Part of a small language model's weights: biases.
MLP neurons of a small language model. Each row is named by its layer, matrix (gate and up: input weights) and neuron, and shows model dimensions 400-495. Each number is 50 + 15 x the weight over its row's rms, rounded and kept within 0 to 99. A neuron's up and down rows have the sign that makes its largest values positive.
Before each neuron's rows, "fires in" lists the words (lower case) most often at its 100 highest values on Wikipedia text that the model never trained on; "fires on" lists the tokens most often at its 100 highest values on Wikipedia text that the model never trained on.

fires in: "in", "black"
fires on: " in", " Black", " black"
L2.gate2479:65 20 43 47 46 43 60 15 73 33 71 67 58 74 52 47 76 60 40 48 67 66 44 43 35 21 57 63 28 57 39 28 45 53 58 56 82 29 58 57 49 53 49 58 06 81 53 40 75 52 64 58 23 50 60 14 51 54 75 27 45 65 54 31 66 71 35 22 68 36 37 65 58 36 18 39 38 27 65 58 29 63 52 40 41 55 24 34 45 81 51 63 48 58 68 50
L2.up2479:42 32 26 34 44 61 56 66 39 35 44 42 45 40 47 55 54 38 53 64 40 44 79 41 26 42 22 48 35 58 57 51 29 47 61 35 31 30 36 40 35 79 46 95 57 63 31 60 43 38 56 35 53 79 41 39 57 63 52 62 45 83 21 32 46 44 63 68 66 56 37 43 53 55 34 55 50 42 57 45 56 47 65 51 60 53 54 48 61 45 34 39 74 41 52 39

fires in: "that", "until", "after", "once", "when", "which"
fires on: " that", " until", " after", " once", " when"
L2.gate1150:29 69 59 34 63 46 21 50 37 33 54 58 66 44 28 49 41 37 54 51 60 34 25 28 55 47 46 47 46 45 54 53 58 54 51 40 47 58 57 30 65 39 62 44 30 65 50 23 24 67 37 55 51 67 66 62 57 80 68 74 48 71 56 59 56 58 52 60 37 33 55 42 79 42 53 59 30 48 39 47 26 52 67 55 49 43 72 72 46 72 54 50 63 67 38 56
L2.up1150:70 52 51 56 55 67 29 42 39 64 56 57 43 30 65 37 47 57 31 32 52 20 31 67 35 40 37 39 19 66 31 38 66 34 42 24 51 34 55 44 60 45 38 54 39 50 52 56 84 21 38 37 28 59 43 38 25 73 60 62 64 69 34 48 27 65 47 62 33 37 51 31 51 52 49 38 63 37 29 60 38 37 32 56 30 52 34 29 69 71 37 38 42 71 55 57

fires in: "with"
fires on: " with"
L2.gate2:26 52 28 40 37 67 66 48 60 71 47 38 64 74 48 47 36 57 46 61 39 45 71 61 76 61 31 43 53 57 75 35 67 36 49 48 41 53 45 43 52 32 29 44 47 63 32 58 71 49 57 43 48 57 53 35 51 65 64 72 32 26 21 19 44 46 68 52 37 80 70 65 35 86 51 32 55 26 70 55 54 59 59 34 34 94 64 46 79 35 82 62 62 64 24 47
L2.up2:41 60 46 59 29 61 29 53 54 51 47 51 47 79 55 49 52 64 65 65 49 62 32 47 41 77 35 45 56 65 73 52 47 40 36 44 36 69 76 42 43 75 73 52 62 18 24 38 69 48 41 62 52 15 59 59 67 53 34 49 33 55 70 16 52 44 45 59 67 33 47 54 66 50 56 63 62 47 58 47 26 66 72 51 12 59 79 18 53 43 36 38 70 57 37 49

fires in: "as"
fires on: " as", " As", "As"
L2.gate528:40 51 68 50 69 79 35 93 14 31 66 72 39 53 48 89 44 77 32 46 29 45 44 55 34 36 69 45 47 52 65 45 57 32 77 50 34 57 38 57 54 30 43 62 54 42 89 53 48 50 38 61 67 55 74 51 62 50 66 58 56 57 66 17 16 53 69 53 51 46 12 44 33 34 36 15 41 48 63 55 69 40 60 93 53 78 54 33 58 62 53 46 37 37 65 45
L2.up528:60 24 63 54 69 60 68 55 21 43 41 61 62 39 57 52 57 58 30 48 58 17 76 38 52 60 32 54 27 67 42 76 60 47 46 44 48 33 56 37 36 54 54 44 44 35 52 25 47 34 39 40 46 65 67 84 55 51 40 65 55 26 42 44 44 59 34 61 32 69 33 58 49 56 56 23 45 55 66 54 75 63 68 69 52 67 48 57 53 46 67 24 40 57 57 60

fires in: "by", "with", "which", "partnership", "joint"
fires on: " by", " with", " which", " partnership", " joint"
L2.gate175:60 69 15 60 50 43 99 67 52 40 33 65 38 64 36 29 73 32 38 46 49 47 53 60 25 53 48 56 52 31 48 42 66 38 41 53 53 77 50 55 51 43 34 56 60 44 57 47 87 26 51 59 61 46 83 76 60 63 57 59 53 67 37 53 47 62 56 47 42 67 42 71 46 55 33 47 73 42 79 20 59 35 50 54 71 70 48 46 87 51 62 57 55 71 63 26
L2.up175:72 68 65 34 43 43 65 69 57 63 58 44 57 67 35 48 65 27 54 68 56 20 49 33 70 57 52 52 54 23 33 32 42 60 40 68 60 45 90 61 39 50 23 45 59 19 49 18 71 55 64 39 28 58 59 56 54 71 62 34 57 54 39 26 68 72 58 49 54 55 49 67 74 61 38 41 33 22 62 36 55 58 65 86 41 51 64 52 42 44 56 39 44 38 38 39

fires in: "of", "including", "as", "such", "which", "organic"
fires on: " of", " including", " as", " such", " which"
L2.gate866:65 38 38 36 69 47 74 67 39 43 57 64 42 18 33 58 67 58 31 48 41 43 58 63 66 30 62 57 37 71 63 44 91 46 34 51 56 69 39 49 84 29 61 79 35 64 53 41 49 47 40 27 22 51 46 36 63 36 24 47 61 51 43 20 54 34 54 55 59 45 58 62 58 41 25 27 58 68 44 40 75 37 64 65 43 70 67 46 55 49 32 39 55 39 42 47
L2.up866:37 51 49 31 72 40 71 53 59 36 29 58 62 60 57 38 55 66 58 44 47 51 64 60 26 79 25 55 23 36 62 58 70 95 45 64 63 62 53 58 36 66 42 52 59 31 66 34 50 57 59 57 52 77 51 49 49 66 40 41 68 70 28 22 28 44 40 27 65 43 42 39 54 50 47 47 59 30 70 45 28 55 55 36 33 50 60 37 63 53 47 55 50 32 54 55

fires in: "of", "are"
fires on: " of", " are"
L2.gate2197:46 41 60 34 33 69 60 44 43 52 42 61 72 50 30 39 47 40 62 40 50 37 68 54 46 45 66 33 37 35 58 58 36 77 89 47 38 39 80 55 62 72 52 42 63 06 52 64 35 61 50 46 45 62 59 40 48 27 51 52 61 38 63 56 36 66 51 29 48 58 47 42 34 49 49 44 33 58 48 45 39 55 53 36 46 42 43 51 49 59 59 63 44 63 49 25
L2.up2197:50 11 38 31 50 25 79 50 79 53 40 52 53 60 48 41 42 48 52 36 79 33 83 23 52 56 44 60 64 32 59 68 42 64 50 76 72 46 54 38 29 69 51 35 87 42 59 47 46 42 43 38 57 40 26 56 40 34 35 74 62 37 62 65 30 45 41 45 47 27 59 36 24 76 57 54 53 55 64 43 31 45 53 54 43 51 34 50 45 35 32 51 49 44 44 33

fires in: "of", "on", "for", "in", "into"
fires on: " of", " on", " for", " in", " into", " to"
L2.gate2014:57 25 37 72 55 53 76 36 77 48 46 50 63 41 58 35 59 77 66 23 41 13 73 61 14 41 49 63 43 48 65 50 41 33 50 54 43 50 48 51 47 42 45 65 62 34 54 55 62 68 52 82 57 49 56 62 50 16 86 44 58 23 49 74 49 49 65 30 69 32 39 48 57 37 44 68 47 19 36 55 31 50 44 42 46 51 28 46 26 51 41 44 63 49 42 72
L2.up2014:54 64 36 41 59 54 70 35 38 62 63 60 63 38 40 32 54 31 54 48 62 74 62 58 40 52 60 51 55 46 62 53 40 27 52 62 55 17 86 40 44 61 66 56 71 85 42 28 63 43 47 62 59 43 26 58 52 75 48 57 47 51 64 59 35 28 58 56 34 52 66 55 43 53 48 54 86 63 47 34 50 35 10 86 33 48 44 60 53 56 29 49 62 56 67 32

fires in: "of", "in", "place", "on", "the"
fires on: " of", " in", " place", " on", " the"
L2.gate472:79 64 46 43 62 60 57 66 61 37 80 36 13 41 24 63 66 74 51 42 30 47 40 41 46 22 35 77 27 75 59 28 49 69 69 43 34 44 73 44 59 42 58 40 60 87 41 82 40 62 49 29 39 58 45 54 56 20 44 58 63 58 36 63 49 48 74 32 57 34 56 62 48 49 52 49 61 44 62 30 39 55 60 44 46 34 40 28 45 47 35 75 64 76 56 67
L2.up472:83 49 63 71 42 38 20 61 25 36 44 53 45 40 40 47 74 69 60 46 55 72 24 42 27 54 59 53 22 79 63 43 48 34 43 60 38 35 54 66 30 27 27 67 48 55 37 40 61 60 68 47 52 58 47 65 71 50 52 50 52 87 55 48 49 55 78 62 45 57 52 62 31 64 51 82 52 49 58 37 43 50 56 45 52 25 48 40 66 72 68 51 36 71 57 80

fires in: "when", "because", "after", "while", "since", "time"
fires on: " when", " because", " after", " while"
L2.gate767:29 52 60 68 65 36 16 36 18 39 43 39 46 52 45 70 51 46 37 76 54 42 38 78 38 45 62 37 47 72 32 51 59 44 17 61 39 29 60 49 59 46 67 57 50 61 54 52 20 26 50 34 56 63 38 82 26 70 17 60 72 39 66 53 52 71 31 59 10 53 65 66 39 58 27 43 45 51 62 55 46 35 42 55 74 55 40 31 55 57 52 41 47 67 48 32
L2.up767:24 49 33 57 27 72 59 39 49 49 44 50 50 27 43 47 46 61 66 66 76 46 45 59 42 54 41 51 36 21 30 55 46 52 62 20 44 43 66 50 41 38 31 51 53 58 57 31 91 43 38 61 69 42 52 39 72 62 53 78 70 31 41 18 46 29 38 28 45 43 45 54 63 57 35 41 26 27 27 79 67 47 25 34 58 47 65 56 63 41 40 40 95 55 38 70

fires in: "as", "how", "so", "once", "which", "too"
fires on: " as", " how", " so", " once"
L2.gate510:45 38 70 52 51 28 37 40 18 53 47 76 54 28 61 59 93 35 53 34 50 56 40 64 46 37 36 65 46 25 37 38 50 40 34 16 56 40 57 26 67 79 61 52 63 63 71 25 34 37 24 57 70 29 44 54 51 61 11 69 36 67 46 28 32 41 56 62 50 53 51 61 60 73 73 59 43 64 74 55 84 76 36 38 39 56 18 35 58 79 45 59 41 43 80 83
L2.up510:42 25 45 35 35 81 41 41 35 50 59 60 49 45 51 35 50 49 60 25 39 57 46 62 28 59 51 61 25 61 38 43 62 31 39 32 51 34 68 49 55 71 29 50 64 90 71 53 54 38 59 58 46 42 58 69 73 70 47 54 38 46 42 52 23 46 38 39 57 40 70 38 58 37 57 39 57 57 52 50 81 64 50 71 25 47 58 42 68 62 42 46 65 52 69 17

fires in: "of", "rank"
fires on: " of", " Rank"
L2.gate162:77 53 49 28 36 65 54 37 55 57 35 52 49 25 50 59 49 45 49 41 62 58 50 50 53 42 44 93 26 40 60 50 62 54 59 49 42 37 58 75 40 81 71 39 57 38 38 66 57 60 03 86 50 44 41 32 62 29 39 70 67 35 67 51 43 48 65 65 52 29 51 62 27 62 52 57 48 54 58 71 56 61 52 26 18 31 62 51 63 30 51 60 50 69 20 33
L2.up162:64 54 54 29 48 41 40 41 45 27 19 56 65 52 36 55 46 10 34 60 55 43 66 46 39 51 71 38 54 55 47 64 45 23 54 54 53 43 54 80 35 65 54 47 56 57 49 33 37 40 76 55 76 20 73 34 68 58 76 48 64 43 58 48 41 51 61 55 50 49 71 35 14 57 53 73 56 54 61 35 81 42 60 51 49 24 74 54 57 41 48 50 39 33 55 58

fires in: "from", "to", "since", "originally", "in"
fires on: " from", " to", " since", " From", "From", " in"
L2.gate225:46 66 43 38 34 52 50 50 50 59 33 32 45 62 63 52 50 43 83 47 55 58 55 59 38 46 31 50 35 60 38 59 45 60 29 34 47 40 58 46 41 52 46 81 23 59 23 64 49 53 43 63 52 63 68 37 44 26 51 59 60 35 73 48 64 41 42 12 23 53 35 68 39 64 38 50 80 43 62 53 65 28 52 58 50 41 48 18 38 49 52 36 79 48 29 70
L2.up225:25 45 75 48 48 43 73 59 41 31 62 52 71 76 46 52 50 62 27 69 66 33 36 55 41 58 33 36 38 53 49 67 56 44 72 50 49 78 58 41 57 60 43 47 37 70 50 58 36 53 71 40 49 35 22 72 57 71 45 63 42 69 28 24 29 35 60 38 55 61 50 47 38 60 70 72 55 49 54 71 59 51 53 51 69 41 62 70 33 66 61 61 33 56 38 64

fires in: "m", "cm", "mm", "km", "in"
fires on: " m", " cm", " mm", " km", " in"
L2.gate1909:41 65 28 26 48 63 57 54 24 63 48 25 29 31 39 57 50 54 49 48 60 32 50 42 82 47 61 51 55 55 75 46 50 18 41 28 61 42 44 42 40 36 59 62 27 94 65 31 48 61 39 58 42 41 64 67 39 44 78 71 62 41 43 46 18 24 78 54 62 63 49 54 47 19 36 67 82 37 56 48 37 65 68 55 57 55 47 32 62 35 38 57 59 41 52 69
L2.up1909:48 64 50 59 42 58 44 59 63 57 42 34 60 22 43 74 74 67 41 45 41 56 41 50 60 38 56 64 45 35 51 49 58 61 71 38 69 62 24 24 80 65 60 68 66 56 83 47 50 24 35 65 50 40 46 61 30 45 77 57 31 47 71 40 51 43 38 38 34 42 80 24 71 58 49 34 48 52 43 47 33 59 47 56 59 56 39 58 34 56 30 63 73 47 31 87